Weights of a small transformer language model.
Architecture: RMSNorm before and after each block, rotary positions, no biases in attention or MLP, tied embeddings, normalized queries and keys, capped logits.
MLP neurons of a small language model. Each row is named by its layer, matrix (gate and up: input weights) and neuron, and shows model dimensions 112-175. Each number is 128 + 32 x the weight over its row's rms, rounded and kept within 0 to 255. A neuron's up and down rows have the sign that makes its largest values positive.
After each neuron's rows, "fires in" lists the words (lower case) most often at its 100 highest values on Wikipedia text that the model never trained on.

L4.gate735 [120 114 160 136 154 112 112  47 144 144  90 113 129 132 111 113 102 125 133 140 158 124  82 150 147 125 149 130 103 145 136 157 153 155 184 161 102 122 185 157  88 137 167 153  82 132 129  74 127 152 168 113 162 137 146 132 127 152  85  78 100 168 149 173]
L4.up735 [118 116 120  88 149 121 143 122  91 137  43 103 110 168 111 120 126 160 143  59 150 122 100 142 130 125 126 164 144 121 133 111 153 180 128 104 163 110 151 109 144  71  81 104  94 164 182 136 146 148 125 124 184 109 138 162 160 126 158 111 126 153 173 123]
fires in: "0", "00", "1", "2", "3"

L4.gate525 [106 155 135 144 104 103 199  95 110 142 123 216 159  84 132 132 129 100 152 111 104 140 171 112 163  72 172  89 123 197 139 157  99 132 143 120 143 135 152 143 121 199 132 114 162  81  95 153  85 143 158 135 132 156 185 152 139 189  63 173 143 155 126 184]
L4.up525 [142 146 134  85 144  74 174  96  75  90 142 152  66 143 123 159 163  88  74 148  70 165 159 175 166 132 150 101  87  88  86 177 196 107  72 143 108 116 137 192 139 170 166 108 132 121 144  78 148 111 180 135 124 111 121 125 129 163 106 135 138 203 129 154]
fires in: "for", "force"

L6.gate603 [ 78  71 121 160 130 138 166 126 135  57 131 134 160 129 114 135 134 105 154 153 110 115 101 101 116 179  70 118 143 114 158 137 165 128  89 184 184 136 143  84 102 129 146 180 138  57  96 108  92 130 164 143  96 108 122 104 121  68  95 188 183 105 153 179]
L6.up603 [156 116 144 124 140 134 123 135  96 110 178 186 158 126 135 164  71 145 153 103 123  99 142 135 103 201  88  86 132 132  63 164 186 101  81 127 124 134  98  65  72  85 126 145  91 101  65 103 160 157 148 163  91 103 142 104 116 142 168 171 134 105 100 129]
fires in: "an", "annual"

L6.gate211 [134 152 153 173 122 105 130  89 134 142 117 137 175 115 169 108  99  72 162 147 118  83 102 121  75 130 162  97 115 100 113 186 168 146 112 149 139 121 159 105 137 118 118  91 164 143 156 122  77 135 143  76 122 111  70 101 108 126 160 104 125 109 118  97]
L6.up211 [ 95 152  88 131 142  86  70 150 113 165 170 179 112  50 107 172 154 147 148 170 124 137 152 139 163 142 152  94  90 121 137 131 148 147  81 135 125 159 142  72 155 138 163  68  82 113 137 146 148 153 124 162 140 119 111  90 194 131  86  74 132 107 159 107]
fires in: "has", "had", "having", "have"

L4.gate364 [176 156  97  61 149 176 163  75 128 156 192 152  91 164 127  81 125 107 148 182 117 127 145  88 113 135 125  63 193 154 169 120 194  70  89 137 122  95 128 113 158 144 138 105 149 147  93 138  36  74 116 159 145 144  78 198 151 122  90  86  89 160 116  64]
L4.up364 [126 168  96 157 133 157 109 112  88 175 166 109 159 138 122 134 163 100 142 157 135 120 124 150  69 119 116  73 119 128 143 100  98 110 125  70 105 122 113  83 152 108 218 118  86 164  75 173  97 142 155 152 101 125 126  55 106 132  73 146 130  92  95 124]
fires in: "on", "from"

L4.gate733 [ 94 103 138  94 161  46 159 107 176 103 132 103 132 158  85 136  94 109 120  89  97 120  86  92 144 137 152 125 209 154  49 171 139  67 126 180 165 122 130 162  92 161 157 119 160 120 118 129  85 142 165 117  72 162 134 121 134 126 112 158 124 160 152 147]
L4.up733 [ 75 129 152 166 153 165  95 145 127 163 117  96 116  73 121 114 193 139  90 136 108 134 154 116 113 148 163 114 105 165 128 169 178 164 111 125 106 132 138 124 142 119 153 137 126 114 114 103 127 105  73 138 129  70 172 107 188 132 127 170  89 120 191 111]
fires in: "all", "both", "various", "allowed", "allow"

L4.gate540 [201 123 110 147 123 126 130  77  67  72 123 163 150 125 119  98 131 120 128 108  69 143  94 111 193 116  81 144 173  71  46 144  98  78 105 147 110 127 103 172 142 212 146 165 119 139 118  66 157 138 130  82 129 139 126 109  92 117 113 176 117 143 145 138]
L4.up540 [113 120 172  73 129 120  98 113 124 127  77 147 161 121  92 144 150 144 168 143  85  98 194 181 102 116 187  58 124 195 104 161 110 111 151 130 144 119 132 105  90 169 124 146  87 135  93 135  83 129 131 121 130 119 100 142 139 145 146 113  84 116  92 131]
fires in: "0", "7", "pakistan", "9", "labour", "6"

L6.gate154 [ 99 202 115 169 116 128 160  57 177 167 117 161 150 103 141 166 140  86 113 115 153 107 124 105 111 183  85 145  99 160 115  81 111 109 114 105  96 108 138 141 129 107 187  97 128 121 128 114 180 176 100 100 108 164 158 117 140 174  80 124 117 101 148 111]
L6.up154 [118 129 112 169 109 103 119 175 163 102 106 167 113 145  50  95 205 152 151 150  98  96 129  66 118 134 138  83 129 160 120 174 111 152 123  92  88 141 152 161 117 173 115  93 151  94  90 119 102 120 150  86  48  54 126 114 115 143 127 132 119 112 182 187]
fires in: "of", "often"

L6.gate353 [139 127 130 150  92  73 142  97 120 106 106 121 115  57  60 175 103 151 145 171 101 148 174  92 108 104 179 146 108  79 114 140 157 108 102 151 160 103  98 154 133 115 141 118 148 139  73 138 123 104 216 113 108 161 101 104 106 127 100 149 153 157  84 121]
L6.up353 [ 76 142 185 138  90 163 127 174  80 141 123 189  38 167  94 116 226 110 101 132 101 163 149 155 137 107 106  86 188 133 125 149 121 146 101 108 127 107 148 141 120 113 167  98 137 126 109 109 138 121 125 145 154 112 158 130 144  72 144 159 152  86 124 126]
fires in: "to", "total"

L4.gate270 [ 77 215 154 161 154 118 127 115 115  85 122 139 156 157 117  84 163 142 118 112 114 239 152  91 141 117 143  49 178 147 132 128 134 106 101 140 104  34 129 129 136 167  97 129 129 128 113 176 151 149 144 146 130 105 107 125 104 140 134 103 154 128 156 157]
L4.up270 [132 131  80 137 101 126 114 159 124 109 130 172 134 181  81 135 129 150 172 110  88 126 147 135 168  68  87 137 179 125 126 137 172 121 134 186 116 144  95 138 145 144 122 158 128 121  81 139 150 156 161 115 125 143 161 157 115 206 114 119 119 176 164 199]
fires in: "the", "no", "many"

L4.gate462 [ 65 146  69 145  97 122  69 163  82 166 151 197 185 175 136 132 177 135 100 161 134  91 198 142 106 184 152 132 170 122 102 177 129 155  96  91 123 152 147 156 133 147 161 117 182 119  99 154  78 146 110  72 114 160  63 119 166 167  93 120 112  80 116 107]
L4.up462 [104 144  72 139 133  89 123 172  82 141 140 113 128  79 149 128 137 109 143 167 114  19 121 158 119 144 153 113  68  62 124  70  77 164 121 156 105 163 163 106 144  92 121 128 113 121 174 156 186 102  91 131  88  79 144 161 119 143  97 213 150 113  80 143]
fires in: "with", "set", "where", "based", "mausolus"

L6.gate626 [ 84 171 100 150 108 172 140 113 146 135 134 147 149 138 145 165 165 132 150 124 155 140 159 133 122 135 138 176 139 128 125 141 163 132 163 113 102 105 178 163 130 220 162 104 151 125 112 121 119 117 145 116  89 100 112 126  85 149  91 125 156  68 133 100]
L6.up626 [ 89 100 161 102  68 158 123 138 152 157  87  73  91 156 129 158 110 100 147 101 160 110 123 132 124 146 130 141 157 113  88  75 139 161 121  96  82 116 177 172 141 105 148 177  89 124 112 164  69 135 158 111 110 158 156 117  66 192 194 148 164  40 135 154]
fires in: "of"

L6.gate284 [ 87  67 120 162 127  52 106  70 122 137 103 122 124 153 111  90 174  61 159  98  72 161 157 164 105 150 112 112 120 144  96 174 140 102 138 119  90 145 170 153 100 148 123 147 101 138 122 215 141 150 113 133 113 122 143 100 156 131  64 147 141  91  56 106]
L6.up284 [ 96 125 131 109 122  72 116  90  69 162  97  90 163 132  54 146 132 165 145 111 164 114 120 171 125 145 126  54 154 154  76 131 158 141 102 206 125 133 107 177 119 158  75 129 156 119 138 107 122 131 166 121 122 191 151  81 101  97 196 112 101 146 164 195]
fires in: "this", "1", "that", "same", "no"

L6.gate199 [131 134  76 158 109 182 122 105 118 149 134 131 133 200  96  85 144  90 122 118 130 122 104 158 114  93 165  99 170 153 107 143 177 157 210 125 115  93 164 201 111 192 118 101 120 172  94 137 173 102 164  92 133 127 167 116 139 117 124 108 130 114 137 114]
L6.up199 [ 70 148 125  94 146 115 124 170 114 109 115 182 145 114  91  56 132 178 146 170 171 119 128 138 167 121 104 118 125  58  76 163 123 146  98 113 158 117 179 162 126 143 100 165 133 123 119 171 154  76 126 217 131 114 160 164 101 104  93 142 148  94 107 158]
fires in: "one", "same", "that", "each", "this", "per"

L6.gate286 [ 70 124 112 113 127 145 160 111  92 126 180 123  44 162 107 163  98  98 175 159 159 108 111 143 112 144 135 106 163 155  69 137 148  94 127 121 183 111 178 140 101 193 108 113 160 122 168 139 117 119  89 119 112 180 126 166 138 127  78 160 141 179 115 104]
L6.up286 [ 91  91 113 112 103 112 126 148  98 115 179  60 166  85 117 127 143 139 107  67 166  61 116 126 158 164 200 114 137 148 145  85 109 142 143  99  72 126 189 105 161 103 102 143 197 122 104 138 148 187 153 131 100 174 138 134 162 123 129 148 125 102 119 111]
fires in: "of", "platinum", "platform", "west"

L4.gate484 [107 116 124 130 144 164  91  63 111 140 175 138 160 116 103 135  94  36 106 124 169 124 114 125 131 120 165 158 150 115 159 150 117 162  99 168 141 130 140 209 125 153  96 108 151 181  47  73 106 117 145 140 101 153 105 133 116 141  93 177 137 118 101 103]
L4.up484 [130 193  96  59 171 144  85 114 169 153 124 168 134 117 152 193 211 100  77 121 141 130 137 124 175 168 125  10 158 142  97 152 107 159 112 123 114  53 131 113 113  60 131 152 136 140 112 119  71 131  94 123 165 129  82 112 172 119 140 108 100  83 134 108]
fires in: "also", "served", "plays", "works", "currently", "contains"

L4.gate86 [155 150  52  85 124 146 132 156 105 138 177 142  91 102  74 135  86 131 113 212  98 173  71  93  88 115 106 113 128 172 154 130  99 111  94  67  73 160 127 142 143 119 180 108 169 163 106 151 139  99 115 141  85  88  88 142 118 127  54 172  95 145 140 128]
L4.up86 [ 69 156 175 102 105 193 210 132 152  64 143 138  65 157 204 129  88 110  45 178 129 134 118 138 134 136 145 132 150 126 127 123 135 161 148 133 129 165 129 149 110 166 117  87 166 104 121 157 121 159 103 123 152 104 107 121 127  97 149 156  71 137 205  90]
fires in: "of", "from", "as", "charles", "and"

L6.gate54 [ 96 108 105 133 156 149 129 108 178 140 157 160 148 107 157 158  94  99 132  57 127 120 131 172 101 179 113 135 123 137 143 141 197  67 121 184 182 108 108 183  97 191 162 119 154 128 115 137 108 132 139  94 150  89  96 105 132 175 102  99  70 128 148 182]
L6.up54 [189 137 138 133  81 215 147 123 137 184 143 125 122 151 106 107 144 119  88 184 122 143 101 117 174 119 149  97 146 176  48 184 163 143  80  83  74 111 137 134 158  99 118 142 133 135 112 144 126 148 106  83 112 151 214 110 113 174 170 132 173  91 182 157]
fires in: "of", "various", "six", "four"

L4.gate761 [102 135 129 145 200  93 150 100 122 111 125 117 160 135 178  75 157 142 128 118 118 113 103 119 129 201 150  89 140 111 140  87 141  93 134 145 149  54 155 184  70  46 171 135 131 122  96 149 135 139 175 134  96 114  98 150  56 131  98 105 127 142 126 146]
L4.up761 [125 121 143 175 119 187 138 166 148 111 174 161  89 126 149  96  67 131 155 133 140 131  55 173 138 179 131 162 158 164 139  77  85 114 139 173 102  75 164  85 108  82 103 109 145  80  87 159 112 144 188  91  69  97 168 138  92 128 162 158 127 132 137 255]
fires in: "an"

L6.gate452 [129 116  53 109 103 128  89 167  84 144 146 150 134 115 165 105 140  50 182  79  98 160 132  78  82 178 120 116  87 152 107 175 117 113 124  82 119  63 138 208 167 158 134 166 100 191  87 164 134 154 116 138  83 141  88 144 124 104 126 114 142 118 131  69]
L6.up452 [135 125  90  41  84 151 152 170  98  82  66 149 133 205 124  86 128  73 214 122 114 131  89 147 132 112 152 120 124 146 107 153 133 126  97 122 131 110 197 204 154 144  80 217  96 164 116 172 117 113  99 156  94 164  96 135 146 123 102  82 155 148 170 141]
fires in: "first", "second", "previous", "prior", "that"

L6.gate146 [120 143  45 121 142 143 180 129 114 125 118 112 123 167 158  78  86 145  97  75 128 150  88 148 115  96  86 148 143 119 135 161 108 141 161 157 138 102 147 163 120 161 163 106 183 128 115  99 136 154 135 107 140  85  75 129 134 141 113 156 132 127 137  99]
L6.up146 [ 98 140 144 109 124 155 124  86 145 139 110 115 142 181 152  78 102 195 123 137 197 168 129 143  81 102  81 123  89 137 150 157 136 128 149 128 149  66 187 130 120 135 157 100  95 138 104 101 106 136  95 119 150 110 135 144  74 110 113 149 156 183 191 108]
fires in: "at", "atoms", "athens"

L6.gate337 [117 127 142 106 161 204 141 101 104 171 168 142 182 122 144 159 109 121  97 132 125 131  85 145 162 203  95  94 174 193  95 167 130 125  98 145 104  50 171 112 112 164 166 159 121 131 104 128  96 140 147 134 122 101 213  58 123 148 171 117 120 119 150 162]
L6.up337 [114 106 118  97 104 123 140 135 140 120  88 106 119 100  73  99 119  51 124  89 127  91 102 176 124 140 137  44 151 166  87 145 175 124 131 106 112 147 169 155 119 160 169  96  92  91 137 137 108  96 149 164 123 185 174 116 109 164 141 118 155 108  51 142]
fires in: "two", "three", "ten", "five", "four", "3"

L4.gate201 [134 174 114  96 108 133 126 134 164 132 119 150  96 109 130 190 151 175  68 153 127 122 146 116  56 136 148  68  79  76  69 189 133 133 198 181 166 105 101 147 148 144 153 128  99 101  70 181  87 130 123  83 103  80 162 106 128 146 129 110 135  85  82 162]
L4.up201 [139 150 170  91 151 148  97 133 102 177 123 119 143 146  75 176 205 137  98 124 151 121 174 188 104 143  87 167 123 159 126  96 157  83 144  69 195 135 119 141 121 159 156 109 170 160  94 145  78 130 139 203 183 112  69 148 155 158 147 116 126 166 135 153]
fires in: "would", "to", "t", "not", "could"

L6.gate305 [ 81 158 163 134 167 104 168  25 120 129 120 122  98 141 139 130 155 135 124 126  48 142 146 169 130 159 172 134 110 164 195 180 177 134 145 156 100 151 117 119 116 143 209 146 136 143 110 105 125 118 154  97 173 156 119 113 130 131 149 107 168 140 164 146]
L6.up305 [142 148 111 130  99 127  89 137  88 121 126 104 123 105 198 120 171  67 155 116 111 144 148 128 127 157 107 110  94 141 118  78 105  71 175  98  89 136 170 122 135 160 146 113 142 144 148  98 167  89 112  84 120 178 145 187 127 180 109 162 164 155 123 110]
fires in: "on", "year", "yard", "previous", "for"

L6.gate257 [ 65 158 138 151 178 144 125  82 202 119 141 125 155 142 125 137 158 104 148 116 163 157 135 116 143 167 129 183 127 153 121 149 147  90 172 174  94  56 131 164 132 145 158 149 121 151 112 130 137 112 104  97  88 119 122 113 150 138 163 140  67 124 182 141]
L6.up257 [129  65 167  76 156 111  94  93 175 152 151 140 121 118 131 165 109 103 159 163 152 142 109 122 210 119 168 145  92 173  72 115 171  99 127 169  95 124 123 134 161 118  92 155  95 153 150 128  94 118 122 141 143  80 113 147 141 124 115 128 159 153 174 170]
fires in: "all", "billboard", "allow", "each", "allowed", "wind"

L4.gate60 [164 199 139 155 118 164 132 131 131  97 173 110  57 188  93  93 114 149  68 120 105 175 132 108 126 134 160  99 140 111 101 124 170 125 183 125 108  71 111 137  89 150 120 148 157 180 121 179 101 143  83 124  94 167 102 150 109 120 118 139  63 142 126 118]
L4.up60 [172 145 146  60 104 138 169 156  84  86 128 136 123 128  99 101 156 104 154 194 145 176 143 121 101 131  98 137 131 143  96 130 128  86 101  98 107 112 123 140 142 134 171 122  70 122 107 163 155 122 116 160 129 159  72 161 102  92 150 177 152 152 168 132]
fires in: "to", "should", "not"

L6.gate66 [107 161 204 169 103 115 157  65 135 165 150 144 108 133 113  73  75 146 135 114 134 153  81 119 133  84 130  86  54 167 134 147 102  51 192 149  96 103 191 155 128 160 161 145 164 122  88 114 125 107 121  57 134 167 138 144 101 168  78 160  39 155 129 112]
L6.up66 [160 104 139 129 110 116 134  92 171 125 177 107  97 184 160 123 153 151  62 157 119 121 111 156 132  63  97 136 148  64 128 148 146 181  98 147 149 112  99 135 129 172 149 164 156 112 155 104 180 129 124 165  61 252  98 136 108 164 102 123 188 165  95  88]
fires in: "of", "to"

L6.gate757 [ 93 111  92 131  53  96 111 109  91 149 117 177  86 120 100 172 170  65 181 103 125 143  85 115 122 173 116 147 171 155  87 193 172 123 165 138 146 126 112 128 166 117 125 121 117 173  25  97 147 146 134  73 158 139 164 151 107 144 121  47 124 103 191 151]
L6.up757 [135 120 171 120 113 155  93 160  51 145 125 119 102 101 113 124 134 129  96 128 128  96  86 150 147 143 123 145 191 122  98 137 120 111 109 125 119  70 130 140 132 151 181 130 163 148 194  71 135  66  92 167 146 105  92 192 137  78 159 166 134 110 104 128]
fires in: "1", "2", "both", "two", "3", "three"

L4.gate103 [145 133 101 108 107 155 121  81 114 149 107 190  94 186 156 153 134 127 140 191 113 132 153 131 118 173 164  76 182  91  94 166 122 104  43  82 121 150 138 193  92 117 197 102 114 106 160  79 106 150 137 171 156 121 141  91  74 119 126 129 123  80  92 154]
L4.up103 [144 168  91 159 104 131  93 114 157 147 123 165 190 103 169 121  99 136 137 156 148 130  78 178  98 152 163 137 108 147 109 133 153  89 135 149 129 123 121 121 133  90 146 119 100 113 128  68 165 145 186 152 133  68 107 160  97 182 125 142 117 112 122 145]
fires in: "a", "according", "away"

L6.gate77 [113 216 119 111 137 116 110 176 126 142 148 126 128 166 143 151 128  84 110  93 110  70 184  90 182 176 122 136 114 163 155 114 161  74 122  80 130  53  99 143 130 103 176 166 149 126  66 158 128 127 115 132  47 207 197 153 144 129 121 103  89 120 139  77]
L6.up77 [121 143 146 194  81 182 119 125 165 145 105 103 134 172  51  87  66  81 134 112 102 122  73  86 115  92 110 149 162 132 130 147 111 192 182 120  82 102  45 133 155 104 115 152 121 146 155 120 204 143 127 154 141 164 187 128 144 162 164 160 185 125 116 145]
fires in: "of", "after", "started", "began", "during", "to"

L6.gate73 [134 157 138 130  51  96 106  36 122 127 135 103 111 209 111  82 136 142 158 123 145  82 132 150 120 144 162 114 173 153 131 164 127  96  78 213  96 119 148 134 106 191 123 172 123 126 156 110 173 165 189 130 185 143 174 122 160 105 133 112 111 160 128 134]
L6.up73 [104 136  67 140 129 186 127 134 150 147 128 153 142 149 165 128  96 166 141 156 118  97 130 157  94 126 164 153 128 114  79 109 108 157 108 123  99 124  92 166 124 132 190  82 121 161  93 105 133 133 127 142  78 147 181 121  92 197  88 144 122  39  78  90]
fires in: "a", "awarded"

L6.gate601 [115 122 117 116 147 126 133 126 104  64  94 186 134 141 168  72  94 107 171 143 122 106 107 102 179 143 127 121 191 136 121 158 194 128 152 126 115  34 141 163 137 164 128 164  78 157 152 104 175  91 132 147 122 121 129 148 148 124 172  91 113 158 112 158]
L6.up601 [104 153 122 141 170 117 139 119 122 124 116 114 105 127 107 176 107 133 173 124 119 138 139 121 137  68 147 105 157 144 123  95  97  56 145 112 139 177 113 133 120 159 180 150  78 122  32 138 111 120 127 131  93 142  67 133  96 123 131 132 163  76 161 141]
fires in: "the"

L4.gate278 [137 174  81 178  58 110 111 143 167 124 131 175 142  79  97 168 143 131 128 122 133 190 136 130 122 118 127 131  69 118 103 205 143  97 129 173 135  88 148 151 120 149 143 130 110 147 117 191 121 126  94 136  87 109 121  93 150 143 127 179  88 165  73 118]
L4.up278 [159 157  78  68 141 149  42 109  25 148 124 137 124 188 143 174 125 102 154 128 144 140 144 147 139 135 164 133 142 151 179  97 224 164 146  91 159  60 179 186 142 142  87 156  97 159 118  90 112 138 124 165 136 129 154 137 152  92 124  55 133 175 160 150]
fires in: "have", "evidence", "would", "limit", "had", "almost"

L6.gate651 [ 99 157 114 115 130 127 118 120  70 116 138 160  89 130 141 105 127 131 138 167  97 169 123 125 173 118 124 147 161 156  99 147 158  83  86 160 118  82 119 109 107 163 138 144 150 118 131 104 155 130 168 124  86  77 131 142 160 147  88  98 107 147 108 106]
L6.up651 [122 139 144 180  73 102 123 110  96 110 146 149 104 153 194 108 149 142 121 128 124 160  75 158 134 136 151 175 136 139  68  80 163 108 172 154 146  85 158 168 142 147 138 115 126 141 122 128 124 163 122 123 144 139 139 110 140 147 140 158  39 102 103 176]
fires in: "one", "a", "each", "every", "any", "this"

L6.gate330 [132 112 144  89 117 105 126 159  58 136 166 109  82 135  87 147 111 137 122 133  48 126 122 121 150 134 121  97 129 136 131 191 139 128 114  95 148  68 168 199 126 140 126 165 159 162 103 175 113  89 144 164 111 157 106 152 163  72  98 120  97 123 113  63]
L6.up330 [ 88 152 153 125 127 186 105 122 103  98 142 161 106 147 136 221 135 164 125 146 122 145 182 137 162 138 157 136  92 147 104 126 133  67 153 111  90 122 166 143 139  84 148 150 120 139  95 122 172 165  96 100  55 146 122 152 159 133 141 152 114 168 176 146]
fires in: "that"